{
  "n_kv_head": 6,
  "norm_place": "pre",
  "lr_head": 0.00575,
  "warmup_steps": 572,
  "decay_shape": "pow",
  "doc_mask": true
}
MLP neurons of a small language model. Each row is named by its layer, matrix (up: input weights) and neuron, and shows model dimensions 48-175. Each number is 128 + 24 x the weight over its row's rms, rounded and kept within 0 to 255. Numbers have three digits each.
A block is one neuron, or neurons of one layer that tend to fire together. After each block is what it responds to, as a language model described it from the Wikipedia text at the highest values.

L5.up1355:160104110147104137112114136141086117116141150105151138111144129136150140177166155117154110107117113135140130163125131104145106138125155145138123133146155122097110107132086119109111106116117124129141111102151136170094118115122128117127134173161146139093163178150125131118107121126143115137104122113142083144160136100106108122118095207133078142142126126156142159131151135096108170105132
Description: Possessive her/his, predictable tokens

L6.up10:154130139103113132135099077106148097156133129105072147126120138109120128109120150107141106134156123125154123157112150137137087183136142149139163140168143138111179088134139109077144118134126148086176092138124131108147154093121128137115133168137163160110118111110113138098134155137105193147131142075152109160163097153115140145127131134089113084116106131147118134172103122099125111141173
L6.up229:190115103130101145136164085109159126128089133104141136138105115112101132097096110125139103120125114149173127109110133097143046107135123134111157183136121124132147144113122131076123122164100149102164142116139128147132165095114144132100120159128111109137137112147109120130153123131158152169136085113141151139144158155096150145109127188105140072167117113147117173127139119155144121141166
L6.up946:138111140148135134137092047089150064141114128153093163129125137107121111066141151119131109128153093126120126128102140109113134147121109129117148156142163136147178106102134139119171094152145159090136151125118122161132176105085143127091138165164164143112125129127128144117131110127114154172116124105137105153108158129168096157114114101121147066128120107112114127129121156152116108120129
L6.up1023:157125145084118149167075153105126149149090121119100162116155125084117099154129135151173103150098114117142123122129189130113129165133076126118155118145165145062184092127129147139118149118122190121161115134127124106136143142134125153116140145122157161088127149146131107101155142120109134125131177107121131179124075110127161119117123108132093110122126148135122143115103125110163155144130
L6.up1163:115110094100080097172108118130158108164161113164137110087127171115125122145148125176104101138124128115134136121116105102100119102123128114143132115136140145142146143161144134131137117140109127092157107121110124108128130069124113154123137159163149145121157093128144096113138142134133066152150143134100182168163149119144144153133104095057122093138140123140071147125133125133102145147137
L6.up1278:161114100133133114137117102071156108109104122094085108145148097105142134097111148142169122123126130117146134134155110175108139149138117143155171173160093141109154101092093113102101117121185186079143122111089131151153149098101082139138117174137132144112104147143091141088137162127132085140126114106118109106090131123177125110089153113138118124133118120137151118146135110121104095131154
L6.up1283:098124124140126119139140162127121126118124147103108119079122125166111114116146151121155114127109148124167130142124150180135078122129147114122185105164095135126128140116136117098114127129139153090138143118139130139122119080146084093145130152097149093142128148154153117139099179133149087145124163136171154126131119146073134135177151150134105149121127087113138140107116091166118120155156
L6.up1425:121131109150131133125088064117144110152119113135135147097089177138138130151141138123168147111139123090140134137140100107118151155149112102139141124145083116137178083140073138062113179125097130137128061137111148108144136116110113183139126119163118129141124114117061132101158107127130134122145127106072107132125109088137125167111121087106127124086104105112139129129125110121130162098139
Description: Word-initial fragment pieces

L6.up209:157106072118120120113169130153145083131111121100088104123133110127118124069159142136116127125117104116155127141149139145113095152120125124167156157109159150150124114130120126107119105095156144069144121120148123113179152118155119111140117127121109087151122107106082112132174111132125108128102108135137108148149119147152140120125210116097162150126154128120101085151163141117122118119155
L6.up326:103102130103104126124133123159143110144155140135119108089119111140119132121132117134119107137112180135147121128131116112123111116143134169148136137144128149162125115105114109117112145113179148110103137171137134144150132143142126140139119118130154138132098129090104115116111175131107100115149131164047128167115124165093151095137170143124128112159136178120125112144118107125093112148158
L6.up661:117102102093104141132095163161102056167135098110143130131109123103100146111122140162109106119095156148119121117132130117119108132135123137096137149140172141140144076129147168121119128137108119083118147143156120114148148102147161150136135139110130114148167138145122150136153139125125097129146128086131124114148105137127136114081154110147134086180139132114068173152124171128095082126129
L6.up742:116173128102100111174119184169111065150165113090115137156103143139104155136135136155149110128123126134141129156134156127152115140128132167128146132114173159140177117160141103193106149118142124073146122166150141073128125121141182126128146137148174099124126095109105112141140118118078170117103163096112113123135099140110149103150133157156081106145132162086121125111115123125117134140129
L6.up950:164106105098140106150162093163129108159145148155165087118150146137131108119137112108118144112101116138111134094128109088099124087114123179102155131145166140141157062068139169149115165131137103065104148162115115104138137134151113147125103161150136068176130136138154129149137130128139121106134144130130165159165109163142157129059126131117130128138149149107105182150140128129132127153129
L6.up1038:136139100106098127134172150181158128116175124132129133145141117100104103090176118125141138140115143122127125147130135132130131137135115145138139160121143119149154123166185158129142125109157116102136137137141140114136116088122152100106106162176178108149128146120093132116150152135116088138112162144126129146112155137147099109088170124103176111152146161120097191100121108108090113146127
L6.up1492:097094071132143124129138167155132095114157119094112154118132105117156128148147154142156088116110127121145127104144134098094106157122140112127186153131142098114145112151133144148081130122138144095128148094168107162203141138116166113144118127137162140151140154123170077098171112128140117120141145141126150132137114130142123109124148041122163129195141148130125163100118080163124119142107
L6.up1526:120110089085177106124146102163151124167072125127152096096154109158147100092113132106129160148119136129122124169110161148100105135120102136180173103146163108126109076107175150127093089127135150111133115119083099090164142109171146125137082094126088118132122099101142155145148130129146113103122130144120132084174117118109138093109179101100156103125142129121139129180114111097144144163106
Description: Split word-start fragments

L6.up126:088101109085129164097097121137159162132115139155132142109160141128111176115158142108084126128155099120126129138099148143141112180126112123149098127142074179106121127131129126129110107144135106109109103142135101111134151129173136124122108149157137156138146140061122116125092109129105111147100123131116094135121127128158104135114168177105156111126143122116117130187107147101115171130122
L6.up312:152119122120121135152138133112131137162129144152094112094152100162141112112138111110109134130101114131184114113106196163146104172140109117118128146074135155119140116108104080133114107100146159112141095177106109092116161101164144136128123108146103142119130130108148126067123116130065114084122126125088121158118143147164151086149175163136105179114139115143101112132131142179155109137139
L6.up355:099100109102118160130144142145097134125117120109103122108141102141144116093170120168116126141124132116137128174152123195141116146125133155097121100120093107138096142109149089143115112120116123128108126102108110089116088116165139117134114121120103119124079119101138164124086117128107089127105112142140131083114131130157126085176193123170098075150124102108190104139126089110111144099141
L6.up376:157090113104142107116147158136171116156167146111115145151095126117137132137168090132126141140100158111187127115139157117129165129143119108166095147124144104119141077133147126114086125112164138132154114132125122142148143148123155151129130138160117182140143144092125124122087130132087131111149105131100133117140104128140147115119149179112105128116139085114116130123129118109107127109112
L6.up715:123081140174120160102155086105128168121122141171125147119149122172161150127174116073146114151131148124135112120091097117116139134141123145140121159140148131125111098084149090146127154128158107152109127137082115114103090154126134139160114160125106177114135147082160130124067123118132101102166108149106211148099141121117141096132123096120153124145139137146143171116121122133143138128120
L6.up1015:124098084114097113130164120097141112141118175143118110113199122167146129128141106138098125148097154126114114147143147143105134087124114148180135100122111144119086116126156115132157116098101125108137108135069135041161090128127150100144121124135152161095121153073167143108116156129090053108159094156124132154155130102149155099118176108118106145137131090130134122148151098105143132119085
L6.up1175:121095104114154172156106116120126157153129158128085116155150123116146144091114141150132149147133129121114122171108153184160148126126076151136141086111136153141115119146127116133139076090110162155133104114141125075097146128126118120114132111146083145070162126083129151123102105128117119110162088109134111141137102116146114127188145105114116094145116078120171083160164138127109123115107
L6.up1461:153161130116133151146139169100111138142135151143174123105129134101141129135118158176153151133118118129070136133157156151144122153150097131179147118092100157135121117143126134154097148103062075122140096146163126103168122142120145112106140075121131130127153119109108153119187120129117120072151126134122074090147099133192144127127175108109091128100112125122111130139147142087115170107110
Description: Mid-word name fragments

L7.up142:125135107095110152097139129116094156129153137100149132113125140116155161163086140115149142141135079114126129122161164100167091142122104136167089143155138108088144163160169115128132130116145123143134125088078131087134134120160139145129108117149105116133077143140151112102135120127179123122181131139132096108058088076124143139123138098070130150110128178109126167126116150130089153095158
L7.up286:138128138119123174091099128110083127086108118102127123120147122121113130113133128075141114134121132137186136159134139177152105144122166131118145146128080149120139119132107123195109129103122143123133102145119117099155085105170124136114142112149111165095164140179111115104090128122122144149143154141076181131169101110107113143133155130142164094131136169129105134131133144093110080114119
L7.up390:139110101106114132097113091101088150150123111143122159140131137090112139172060122119125113121137089123151124134167110118150146145097135126102126125101133155102137085138127119117139171159150123117148095147139134095150115121092118132148138093096111115106155126148157158141136124130154161126129121128118143097165110147181172123097183104163113190117126168127154170135140138099142112138153
L7.up401:128133142101125171101138146118140149112120150106110166116160166117125127150100151111148152120140134114150134130116178117163139098113179162109099191135087133100099094135110136167123147135109099100110094090143125072158104146125120116137142103118073149135139141157116112136088114135131180172140104131096148106106077108093153137146141107128153134138118169095140152119148107114133111124112
L7.up415:148127145179129126152191141138092120142085135136111146155125105118116098130121163121108103098138148116117126123133124145132138075117164133118134147142108126136129119149081117108120109171077130101105163116192147129140122148085088156108137143140113124128121086134173081122139138133134141162120133138157105099124160142099106120112130126099164093124105143101142084151115139149135105108100
L7.up849:126059125130133166109106150107094154147130152097140133080084163110151153141138137159159130134140125124162117172152155140172119098115138140130133149099104116134162103185155112138127140109129103112122117131149146098138069114123088102152142130107120130147144120146123141110141125125161169163170117149126138165098130095155162151121176099111165122120122157080144152137152136077079140085123
L7.up1221:140123104136106115133123090078076165139120137096114104105147141127165137093106107165151127125147122123163127151131121130149094101134101087099136128126111148119118127140116100144056113134121112198149067171110133097142122125095121143113132090118089108116110127156133122134153106130114155123162080155148135144112088120109175131160121135106147160110134171112119154151131117111128149090119
L7.up1263:123154086121127157122114128105129105134130111131109108125094139118152127149087102108133106120117074129142119080119093151125113120119129142182147138144150168163133110143122132166126172088128138096124097120121130092117073108118122115147131110123133121101154114160128126121133080128155141128115117128130176118176109120165129147138176151090145131097131167096101135157118191062143123122164
Description: Word-initial fragments

L5.up865:121109162133110129146131132099125110089131133146094128152121124105130114109143093121107115138136110150149124156163118111117134095116127164109141116125153071112132099097118108101140140101148124144126154157164132126133116076139146187129120192126148178139174153110129142126137116122140105087189115164135128109136117144155130104141132173072144122089114117151126158101116110152147092104095
Description: Word-final subword pieces

L5.up296:125146071098116141137154140119153119130154113146101058115139120133104132135133118168155083127098135154145124173160096120121135153115115129121108123129132146108090087129103142151173136120186073179150144153123134119081111129049117140124139139130091115143113171125107132078167101136135141126101104142118118104149120144121092122124084140158131133140130113158143079118168141142118087129080
Description: Mid-string fragment tokens

L6.up150:143116093133090134100155086137117113111146128128179142100066138161148133132141092147141110094090113127180138068155095151108158124131179139122144155131099153119080112122134126139139162138125096091088127099102148132126113139117145113129124148100134086166130191116103135156174117129128148160122118128098168152125145132105113109128123115104157093146121100114154123096162117138109091113115
L6.up242:164126121142110100131135104172140183144159124137095133160153161161134127162149145117147139092134167140140127147116108127124125111138105173167167150161056156149090144124181115122111120140137134102115119150102160074154142153115161169127115147114136094147137141094133161120104133129142124071138160104117163100155102139098171103110109121067124125158136134096144097132112154120166151154099
L6.up372:174122134146111166147185052124119168132082113159164114102092146173137130133170118122124112127154133125154132122127125142138117119136181149158119159125050065129106128093132133070106142133116126095092110128084110112114130136172152127118115127137140062117121148132100153114120123129132152180144128106106136145108137110122116136121152121124159125140122105119142095104152083116150141132130
L6.up431:142134095097137162141151162151106123117101094102185149121119084129109142083131149133133114112118115134125122116142116169134128136130113116151162135142146151121157171143156148121119121116162112085117135088151123136131169137137152100129130124114112104101144191079114116139190149122116135147131135109128087128112150117099123146136170138095151133161122101106136194123150130150129125122128
L6.up639:151099123137126176136131059124127068147142126117116128106137135159156154119162086078104127109137121117112124139127104119113125122135118142083124104154149095121112119138130130092147135110137108113086113099140114117134152124141155105142109139147111100126124129098122173149111072130138129146149097147119162129102154123115090141113123145168095095149129069082111166148100140145134149083140
L6.up886:142104130165136145120136104146114144092145092115186136144105122110125153111144121141128140116118116123079125122160109118108133154107133144115149141140161124128148168147167138141139105140094116126121113136140111156165144119132190116135111136115149137144135156112105129133141128131157139118111132109119134125122133126128152138089156121057203097158117097125101133087143103125084130109128
L6.up1335:171115141147097137149101087103101092113129102133111141092085131122116106138160131156159127120134081114171139136148147120162111114123130137122186118127129103133071145127157129131131132159076115121134049109136112121158147110135164133104139132099139091131130146126118155134125127124156151198107142085103135124123138121117097123150121115108121086147119087133147066098121131162136147142166
L6.up1410:123098125146141094120131108168131141120137119108141131122140147124123156145120149100109128112155166138106125154160070133153146149133179159141126121123105134178119166109121143121133180110113115141088145098122151091122065194135121147133116083096132100152130101095135170123152093125112077111124092131099151116123141115118151130117114109133119094132129129076160107152189134128120106136115
Description: Mid-number digits and word pieces

L5.up1499:093169135147142142192122172169126147117123134110119151121144122169127130133142161147106149138119130124112122110156171111189104136123124122115124087112074103094147148131116147127112100129162155142091110119136146161122149118109111147112131149160158122136116110143153138134108096126117124104125110128100109129104146180099148139165115111119150103099131098142082141211123145147103112105142
Description: Passive/copula verb after subject

L5.up1130:163081125121156121066117112110129168109098129135146127127125089110134128100169089152120120145145136111122118129148155114138117167123054181113128147127117163118118119119096103103139081164078094114098118118151123187098064130114135141135114122158165149146141153086113184102133153141129177149149109112165106167102152128116108114107126113157108121094137156108116123118134103143118155111121
Description: Currency symbols before amounts

L7.up179:104158106161130140137118098151103171122161130125143088140137137154166170094118087110138118119130129117137130168119096140097126188130142133156131123117167157185198136156125117119127111107162151097151102066146137122084081112136159112132146144165129118111179122179142143113090114130114165070156112131120158134145098107107104146118147090128109099120148122115106156126122183090146137134142
L7.up257:095170129100110158146109149126123167095106103117144117163127118102168169115107134109124139126139144117112128152175124152130129170119136140162125148169167089120118144161139113128148114143164120086160151155104129120159101108122176136166137121162115127099115105164127163132120136129132157118142147138126142102143131143095137127155166106129128160103145147123133079126098173042122136137139
L7.up431:111112120137135118109125167192161159151191103133163112140123154160131140113135106163121118142140143132156124153148148122121118141143091147127086138092105124111146124157119124102168108099167078125113088111102128151131124135153159086136126130105128106133085116097150172143158154129137159131123090137130109123126170156129172111139148119128122169136124177100125188122171141112128148119120
L7.up862:085101087130116066126110113117120140121154108135153136131106147140159139118119152117135171141123115137145128156147099100139140198134119132119117163120134105121168155122161093115123151114169130105181169128079144147099106116154170121120121153141158090175104121128156178137148134122154139131159177139123127125165138150121149116086168119143107134126117154135097146108107154123128154120159
L7.up990:092140104143106085149119152125173128120154110075131147130144125158185146119127107136094172140136134114118129139137114146149125163132127097177163138128121110152124160163164126099115105149183099096184147112111124137080124124151153118127124103147161123131088138145125146104150152129120172084127105125119126129160092129062136132147124106095138129125129159105147127103085163108105137137161
L7.up1165:133123138148097151111162172163163166079115094118120099153130115156136123113141103173125110095119144124118147119128127153127133183129128158158119088104100178156173157148126120136151149094201127095183115109075124114149129139107111087131120123133136111131081105106131146126121116130134156085154112128144102082142127113085115105115162149074131129120125144159153119116112154104122129141144
L7.up1179:096178130122122135159133163138124154100137090098136112116160142147141122140143127127098164111130130123110129121153109116133126220116134141127124121180133115108145117150140123118125126142176125105158188116122134115120130137126176143135097118106139134157167111149078166097138049127147147111183136100123085114140088128112144111105159062132096104138155151142110116122107153109132182154152
L7.up1424:134138109144163128118122134183132123168165145111154128168080162101126143122126154115115134117117106135109133136146154077150117175124108179142114131164146115160162148162140098110164148133112122108144182094109105151131140115133120143137135179151142128175096158147154131139125133120134127140110161149164115116104146151162106155102147100081134133130109095123102151100119187188096156108187
Description: Table separator dashes

L7.up99:157083107088123102110130129085097149125117140105086110066156123131163134116104155129151143132128160122159129116112108135150116083133132106137164121121093150120127184118142122129116151156133091147098065111090137077126100126133119113134134114109122138135123152168142131141118105127151145138124090126096116155124081100117155141159114147092129097127146140098136128144117139087146128106144
L7.up472:138116092095148102109144103112127097184118116142126124118127153125106134113135131103126142108123147148134128095117097107127148117120065153107090089113136112140157151113144152105134144153096128139123092093127111079099174158113142154130125108109137100159093147103149124116175116135154126125080104130128064108129148132140143135148113143086088152150155106163111140132130108162187111122145
L7.up570:122106084114118117121179157119082073099121110116106116135155157132104104133136155111122143133127155140148135109115069114129130118125143119106153126135123135138099168141166162108150169109123140119144126128147142132051117171096111060125136130126128103079140145148172120159114117130113142128134105140110096126125121175175121129127159125129117145126139085128120136126125126118113186123124
L7.up599:120120090091086127083171113091069139130130142168075138116153101119138122126095102137134141105117144126115131119080084096155126138117147129117083112132121157095106194114134106113143134144121112108139169121112121103120155130109095096123133099153142098139110111118113124124137126131170170139138135127121058128093073116127102124141117166125110120117144135135191144122120103077135167146113
L7.up874:193098082163109063128126100098088117126165147145088121159186142128128149126099113122120127124124124135124125129102109104107112110135128163123113111094108154121129195136148119134117172148087135138115126089070108100139149126127115150116112141126158059148090122132182134143117143130136117126140124159134104150147094113102100122129101117123149125088130092125171141143103141123156149116175
L7.up1101:116110115122105118146168127164119123131128127147152133110107143134139113092165091120085131114127172142137124108081096098134139148130142144139144172132145107120101178079114158111156113111098125099121164110097115115114138136098153110140131166134140152158119146131136154093135138115119148105119139112107103144148178105112128116173110127106141122125096138126172122106116149131160119156181
L7.up1255:133148136111185140108146157168136084119130116113113134118117131128126122099142154137112117133120118130115139136093115107152101137138136129124150074116080085169102113151088161058188115134115105105152148175135117170136175132104156140115122102108154160116104172110119157121140130127113132117111100146145091140156160157167114122181115158103140161172113108129143089118134090153143140124116
L7.up1410:083108142094142088126139122112080097142152168103116124123129081154105143113062108123149133125135139127122126148095085059089109122126163122124123125085100129131158180093131110107101131125130126148173105126108138148091115163109158104104130139148104122109120187125110131108134103128134150101164122168092114155121091093165089127168108158102121143111085132139151112130137128111155142142165
Description: Foreign-name inner syllables

L7.up255:113079148112121098126131148154211109084139133109071137126125136108098107115133121107134124104115081143174130119093143128104152084122162124125147117086114168172117121110161166147144173096145115144151120179093100110141101121150088118117128101105075098125149157133109148106170139125099142128108131163080182156150116128152118134132132161124135133146113120127149127147137122114116115111165
L7.up347:127086128142096148144136157143161202101099162114139104122095167127158114129135154164132115124159110118129122165146137130160137147121100105122162137132177105119124132104144143148095123089135082179167161155164101099111134113133143173103122131142125111111167115097121124125104132126079101098115134096133131021144109096101122146124147159125121153179119129171108120132119134124089096141167
L7.up687:118078128097139103131093124148194160131117124123124118088083123133142123127099121102150147140146109106149122131110116146123126101122103139136146136111127121156171073097164116120166166105158152135138107128103112118140110085158204137120122130097096127122158150121073146113145125129129142111122144080133157111156091125142118122121161132100119098172133141134103126134110139126140098134183
L7.up724:111151126147127145125122128190148134130120114121119146176093121094121139187110118094133132119150118112132128102123128149128121157130085157144117080117186148154111119123172121123157174103134134128139121103130135149130109105116178122104144122149082130094106112126105080100127123122168092104129137094200137112132114127142109138113140134095155133136130138130120120127100177134122118164193
L7.up1040:141126115146133134092107121106185121109138152090101157091092133110161161175108128096128161131137143121155117111123155184125121121120118142134143119134158136136126119161186095164169161110116144156088130138127120117100088118171159125123147116157136116129117132136089116133151138130158136133129121090137166175119101097082129145111070134133165135118121176131113112168133146057114092140138
L7.up1092:136133089147128080127103123138178184105121125133120115145112154143179138122159126133158139139161085102127124154163143146155109134130142118138137115156145141125148116129196120130109163119151125136170167162143123139125116090130159130122113115121129092127112116091098162153114104130094148112157175099156176138180118186130129120090163141169092130127138150139077183137116159131131163143188
L7.up1338:136113131103123116135118106138170117102103103130087136112104125129128078180119100139169176091134124120105117110150116113109133086118113122095142158095106146130124091101137136141110191098111157111129109135155134104131128156122138124153129081046082147158132139098095105114122076139107144144160103113124177105136112147167139114124154157129159129088132143148143129139119131101134119134155
L7.up1496:095160150172141143170142172137164134122167141095118106123104102096151110133099109135127140126123127115137128160127135122095102096137159159138129121171131111161145142091138090125119148124159130161197128104121139140149107111117151135109111137091123100125103126123117165166111111131124145095147114094156119115120111137126127092099138087072108142142110128087129138139112135145117129113145
Description: Word fragments in tables